Weights of a small transformer language model.
Size: 2 heads of 128, MLP 704 SwiGLU.
Architecture: RMSNorm before each block, rotary positions, no biases in attention or MLP, untied embeddings.
Training: 301M tokens, 6181 steps.
MLP neurons of a small language model. Each row is named by its layer, matrix (gate and up: input weights; down: output weights) and neuron, and shows model dimensions 112-207. Each number is 128 + 24 x the weight over its row's rms, rounded and kept within 0 to 255. Numbers have three digits each. A neuron's up and down rows have the sign that makes its largest values positive.
Before each neuron's rows, "fires on" lists the tokens most often at its 100 highest values on Wikipedia text that the model never trained on. A number after a token or word is its count.

fires on: " fl" 40, " Fl" 19, "°" 5
L10.gate360:087139162108146149136127117120099149102117103185136107126097125084121134155107127125188120166101156132133098137122140122153123121142119128119133129096117102109118130153139092137137148134099169099123146143126135112154138133166156113155097124141122146109090094132127133095121174126150132118
L10.up360:113163137129130101130100132134087132129160129114122124117143127165059128145143112085120125163133097066130108123131129125107153153141099158128093144158123141130107177111164178153129100162131132130119150102100082098085098120194067151152150136114158140105104134127122128153135148119138150104
L10.down360:134103126136137162100081147135156117119062111136124146177127105085114116086123126139151113117123137137083084132100159115144091085126129060132176120107132075138115089137102159133161153096155160102145124110106117146144141136117140114098126155144146142135134084124114129129094115159203103156

fires on: " |" 26, "|" 18, "ir" 12, ":" 5, "ary" 5, "ouncil" 5
L2.gate322:116112177086106107088153152141066153135111096125116128105113117141178137173129127132071124157163132150134138129113115183125122119148134130131098141112107135119154129130114172146151132131081124114153118149143134152120141158133100136118089129159091149087122142163124130127134130109145148110
L2.up322:102143119121098198085085141168139090125193155161112119125113171162132138121111138075079127143130154120101148144146109092119113123128131144108113176090094124121160144124136138077125109138141157114150119120118136136109148136152122115181109108158130128097110114107151137139074111134130148103
L2.down322:107142170080075114168143129146094158142082098135143143098120130102102126135111117176134146147124139085102113110147159139104130161117189074180132167129091152120148152136117151119105140112128164132126120117115149140112164126130139175093102152127111126105115181117147134085146131128098132111

fires on: "h" 25, "e" 19, "all" 15, "l" 10, "ar" 8
L4.gate655:135155119133081133161083152118157139113168158104103148127155149093145122130145137128137131135200111104154093122132101114153152125131134107121166136105135110087128174092159133156089146153072110138110111145109110110144142145084132132124152147100086140133077164159143134102128073130144167088
L4.up655:153092140085102166115106145154121092118138145139135127175161145124081122121090106150154141138117150111158116100108121151127089151099150139122116146118099128147097093092125152110126152145104115177150074126135163150120141116116099118167135123139099140144119134130127105138148120126120069116
L4.down655:139148136147156121079156118139139106100141092103109108142151091098139146122142087113105062119074133113085174138118134093112130148125133125164122140146136103131088145114144126113152129101135129111164113075136124095128125122152161122112099114096097092168129113138152122132129119150124124100

fires on: " |" 31, "|" 14, "ated" 7, "ed" 6, " District" 5
L2.gate513:117135178117143098101144140142125162123131147144153121175101148131122118146095137121088151151098124099134120126157129158118171143098121138160078146137128131156164109129135116119101101129091152112153114186130125165157121129139145143111114145143136131072142169163122163119136136120133157105
L2.up513:143081133138172161112151125124107138133164129135120139125128158189145122104110161071125128146153134133123110124070143116104118118135102139134110092106138149128097109123140160149155154142141129139116108117108115178151129142138167158135104135159144131168094112171167167126071085109127147139
L2.down513:145134158172122127129108100161114167155124124150112111136128129119131165122104135182153127147106145119145122162146150139123100107163115106106163117138097131104091144148159121099125134105127140135128099117133113102161139122155129098139118134126117107093158167153134121081120109038122080091

fires on: "ott" 22, "od" 17, " Phil" 13, "Th" 10, "ated" 9, " named" 8
L2.gate452:155128119115141140110112137106168126117154121095152147150152149121145141150175098130141108108138142172178144125128146180101136130111092154110144116090102114116085117121110106085161133162169119119128144136133133155107134151146128098139118122165105116128149115132120106113102165169102140152
L2.up452:111120125129178140096138065134139145085124123150172120150135147150140187154140086109098172127112107136129156096135122110156129105091087139147147154131106096155156142129070110129163185109161121132113115116134121173132101124081112130129125168135102124120156124125107089122063131143130123156
L2.down452:154162150130155100154162087172127129139139108116131132105098088097162111104150120117077146123124111072174157150137147140134121113123099131090136111112130131154163122108068116086132107114123146126140116103104068129101135137106145122098163138112130132140116119084095088130172156145106116162

fires on: " Re" 19, "ve" 12, " |" 11, "v" 10, " P" 6, "u" 6
L8.gate491:105097200113151123160183126124126148090135130152191141154124112126117126151140138118115107126094114118174178101089159149099124106147120120117137120128158113087123127137131148141124105148131138160125126120136117160120141156129134159146135106170157076128137139148141112125159128155165173123
L8.up491:100090164116108129080122121140135108080120103168154125134171125140140158121113109105126127115120154108119119124143132106138170100120122134111112153131162154168149125089133141122133130109112097125137157118131152124099142163145098151166088119131120128092103177117165123142124124118116152127
L8.down491:119122132127135148073124132116150131161148109137147144141142147127137147136131118139107103089154151121103159163156108118135116151103136143120129148108131120157131127145109084129135112124136139136128149111160154147131179135095091132141116137121161122111169105117130114124137087097115109114

fires on: "us" 59, "ate" 11, "er" 9, "out" 6, "ummer" 5, "otal" 4
L2.gate641:147136147099111098119120129135154105162130162122155132123076131105125113137144113091144107113129144145158142109127114112110125083107135152058113133105091136155133127105126141142125137131109131133136112153140116097120128120134156130162083134133084125125122155085150141121117118136152161121
L2.up641:145106146147106076154091122119156090198106109108166159075102147120103125139119087132121124127105148126188124145143128114113124100140164128074107172101120126131151132098111136164103130115139112127165107159125114065141113141115112140140068135135124088095137163124159132085112128070118130113
L2.down641:113116152141107138105161100124141133162126110106098096092111152134143127085112116121127173160101138129142118131125124127145112082130146141126116156153163117160107092135147134146145106117124102125201174142116125116134118102145129166140122111147114125136112111113161152071119148127166144129

fires on: " |" 31, "m" 9, "om" 7, ";" 5, "c" 5, "v" 4
L9.gate169:121143198128133157123151146140174127093086173147133186125133140112098160132143163155113124139121110133107147112171142131132126074103160124148081128145194072083119163127145144129090112140122140143178119119127127168140154141121109145147113127115120134142118127135141143158132160131074116091
L9.up169:125086165078169121090166159129125120112142133159130128141176148110110140138136122130113130155102171098102077131135131107152134133114086118126106161105135148091154109090140144156167096106100111107100138111155126135141102149155122136165137137106104115122113117125151114127167172144143115139
L9.down169:162069144106129123087148161095161104135108155112130142132140140096101132159153120095110153155116137183166167121097159115138118103120122139166123159146188142149156114127151076110107108123074086183101123069112090137105168130164111120126153099119088128146127137082133120147103149129153134149

fires on: "cted" 29, "ced" 21, "ased" 20, "ated" 18
L2.gate163:095111127125113114110122145138156088158100137147111139146127133132126139132174096098142111144121185100144148064112154126116097158122081095132141140133098151126127114112110106106155165132106082127126157097095108130132136148168144124134128105183105108074157139083118117053146120215131130137
L2.up163:116131132133131151139085130112153069096061139150145130134097112152125165142176142141126115155120171141122143130126146109113130133159123126155157125146097157163098100178095091096172151104141107141133143123131128102101114145140149084137122114171098069082127131122125113104117143165091127137
L2.down163:143138139115152106139129125097162126086130143152106110127107119153132137117101146140129117171079154149129086114129134136062127129129119125149153125132109164151130131126120098091169148169151102131090119122106108131101093112153124097142111143129089114118121133131106168096123123152082130146

fires on: ":" 66, "cted" 8, "ouncil" 6, "er:" 4, " held" 4
L2.gate342:104181167082127116111132122073123159116108120133133139121098142154158110138120138131088169135124116132126147166143130128143154151138144140127129114109103136106146132153102167143190133159100127096133114157122122136128164160108066096103131106130104105133134125189177128151114133138104108157
L2.up342:124129072116129133102107140087121117095124149140097115153086148148136149150136172109142134134154136132141144085092100107114149172093140162117142146131113116100101124159153161111151095124086128103096110153111093145153084106146104099119124087103114131131100093132190078103136117170120108161
L2.down342:151118150116123130116145127144134163179120119158151133138105165149145160129137141122131157162137123147135152129144178131090099116118128106126118122162137135103115136144131101108091127135101136145158087126196105106164135102103139081115119102145119126151134181101174130137107126144112118131

fires on: "ated" 81, "ate" 14, "ited" 5
L2.gate510:124126138101099098132142114121150122177137141146115144135132164133128153139206136121142136149135143189118157104173127147098115136113096110121142152122133147153124163124134147112140168137142171132129130115116103141127102143166135129153145157136083100116160161147098123099102090177158126156
L2.up510:144132177135135085141123119122167079159144128168135133146147141116128151112176097135151154126118154177134108126151144132117128115131101138093158120123138130160147150127125146103152156129159152139154117123105119128092105132159131131152101181110106103125130176107119134115090126156150116178
L2.down510:166133148146111101133139144138145114104168142135066082123144145118117131122109114134103141125134106142107132120136127173072124161129105116143148139121112144156134157129144118101169158133106115114109123121093108097127035108144092124156122126122131113128134135104122174068113103147137145144

fires on: "k" 29, "n" 24, "l" 18, "m" 12
L4.gate679:085135155149197122154156100145102095114135143129101182148100140090114174153112113128130092141116088109151154144145102138146140161129125158136121138110149101102153130153127117119135101153102144139112137109113116110123122145146133107104149155141118110110111143084134112115145106149173146137
L4.up679:073158088168118123149143115118138119110134146117129134135175123141148150137098097139144090126074083104106140128093115188118139155141090121117119098126162142156132083122155160133110140129118157106149163121120151131077187134146163112151147159153115136119129137117120190062120113107161069139
L4.down679:098124100111132124152093120134161123123104130110045142122106126130102149114107095153124132087109132136159172122129155150136138134116164083111103097087138115137089116095140138132127102168106098135109157153142097147116150089124166104155130120131132112102130149110135120138166088159095118127

fires on: "ated" 46, "able" 42, "ended" 4
L2.gate486:097145116129158138147132123089143096146102155155156153072143113095156146131176133086135137119131116166135174117121160136085131148175100119136156082142105143147119140115101112109155153132080066124120164089099109101087085186139080119124089142155141123137105121120117133069120124117156106144
L2.up486:094125135125158161112141141146161129122115102152169125120115121131101140129173136130143118143115157101138185096115121162098116165114115115159140129134145132149150182167092125142133187096150160133168124069076106074131107165121138122154129143133156148153139134140111127080121107118154123123
L2.down486:177082149139137099115132150129135138114118130145107108077140157105161106111107131138118144144086134112132126098141122126058111120116119109142139128126106170143110167113100119103132145136111113130115094097119120118119051107126091115134152134151132118125122110108095169093104135131089153152

fires on: "l" 45, "le" 20, "re" 16, "el" 8, "s" 4
L4.gate600:128127139127144120113118149118148109150149147148158152141128145081124129151155117091128138116112124134123120112122154115138164110138137132104151120123161102114128152133090137150106140131127130160149106128169146148113151124139128161119135107125091093085120114177124130147093131177121152097
L4.up600:141131120085133087151172110107104086155156094134105116109110130110163110152148129156159086169111117157094124127100087101106109115130129145119155127108121126133140120139164086141139117149149132104164150126124093104136163142138138085153130137126092102105129116103162105116109120113072122163
L4.down600:125117106151118125119166117140153155186125136106084154130116118122110171138142109140103106154125139109152137111138081137141140104134124118136154139121153093143130119129134124113108134148118143153125153134108122105138138143095119157128116123129104135116153122128129106121167140113104086148

fires on: " released" 21, "ased" 17, "ated" 12, "otes" 9, "ate" 8
L2.gate98:097152159113112135083106105116144094144113154158123132164099148146101142160159105148141175131114164140140150155131154174137071149125087140108164127114103083127169147107118127129168171105126106137110108101103080115095134158117154133118090149135078098077153172120126102129084151164118111149
L2.up98:091123163138123129081118149129135119111142122130145140139096158093135139120146122117118085091115144137147168116150154128139132090153135137171150157160096127136138148114121114140149169092134115111144101137081116148087093109172133129161136119127091124140141119083133087096111135200102102161
L2.down98:115128154121120125131113154159168130138116152119085108111139149086114159116156149104126116125118170133152135109086130138074174110116140157155128120111099109194148138122145106102147103172164131117124113134101106111127118088150130149153132145140101091117126108128092112082103106140114138138

fires on: "\n" 17, "m" 12, "in" 12, "on" 8, "n" 6, "x" 6
L11.gate633:091127125165141138164122135138151143070101148124114152135104149074157172120185121108097191108122126121135090109148141153154071149164137156111129140144121087112113146126174151113145132113151144162104129101117088104162133135170119092128124142144136123118150124121149119112172068162131140079
L11.up633:123156138116143123121135106098133111120166191099104116152124134094158115119098119133124147129103140142144162120078131145077118132129151129103103147157177161147130142106098127101140142129071188141152133074120125155086158112151148167160182128086092097120087127142141129120123107120142096160
L11.down633:177130134087092117115137120104137122109160147130122104109143098111102115117112115124149099142134144111109085141119106177178121129116067133151090131115105110132117151140132137142147136168123140108125146071130096156142139129148130144140135127161158083164135113073123084143110085130083087164

fires on: " of" 26, ":" 20, "el" 12, "le" 5, "s:" 4, " (" 4
L4.gate370:148136148094128137128151152137130130136105158141150154123128133103129143136107133084129139093179150076140174126126144128128134110148157143123137120159123108085120174132111128110114111171150107141143126127160137123116161154124168144118078136124118084101144104146182108119134118206128117095
L4.up370:087106140087116127103124078167114112113097149168092119091093112140133163148142146119088101159147145107107095092137101117148167139176131123127151114168112145115164121132173107145121089137127097116101145098162090146128127126119118093099118094082120133120108110127176131170139092151095178099
L4.down370:120117127125117084119135116148088106186111151113118130117132134126132141147123091104151151139141108138139084139112106140164125159161108140143133137152142130092123076108168087079123093098115136106104156135129114122178141122116124111163129139111146155124095131136100136111114167103148100166

fires on: " |" 80, "|" 17
L2.gate563:121130184132138130107147102133125132142139118167131151155100143155168171176111161132165140129149115134138134159103126123117116127091120092143089082123072114135168117100154125133122165119113167142130120144096098084111166208148127142137095134138121145119112130112138161111123133113140137154
L2.up563:116121153132096172133114115128117148153152118120162114098145131157156138124113135109110113136115120120125120157219099102100053099105135118125149143118123092152110142160093116126124109083144122080168136123141134152097128143156135092124126118109154090124168120168125095134116110102116143084
L2.down563:136118136134075106157142107118153142144148128108121158072132108134110082106055133171091156141110133131128102151178129142131082158173091150109152089109144144162115129127123165129133101085142093113156164119132151156130128146150126114112138134102159125128116150160111123152117097154117110109

fires on: "ap" 23, "and" 15, "ust" 12, "A" 9, "ing" 6, " over" 5
L9.gate168:093129174143099176175097124123171116088134124108129155114112115129150155121135142137088124134131123110110123127128138135137129181121120149097140112117151119150147119138138129162094139089126126096153123114102156114130144131138146145119089181166093121140135084129087131118125108091137133123
L9.up168:167182086083087080102154194107129115133136139102146128115139118145104117101143139129114099150131118112156135163128152142137138143129135139133101122143145123126150125123172119155143133107075094171158095097160138176093143151141105153160130121190152103137110126141127084133135154149077116137
L9.down168:150115147149101136142148156101148159114120124134159139144123092080181154082127125169091149107129141122112062104145097126174135130152137149149116112124175091159085138128116117080139139125075090172118096139123157178097146126127118169099124143152118132137086129144127138168103131140102112090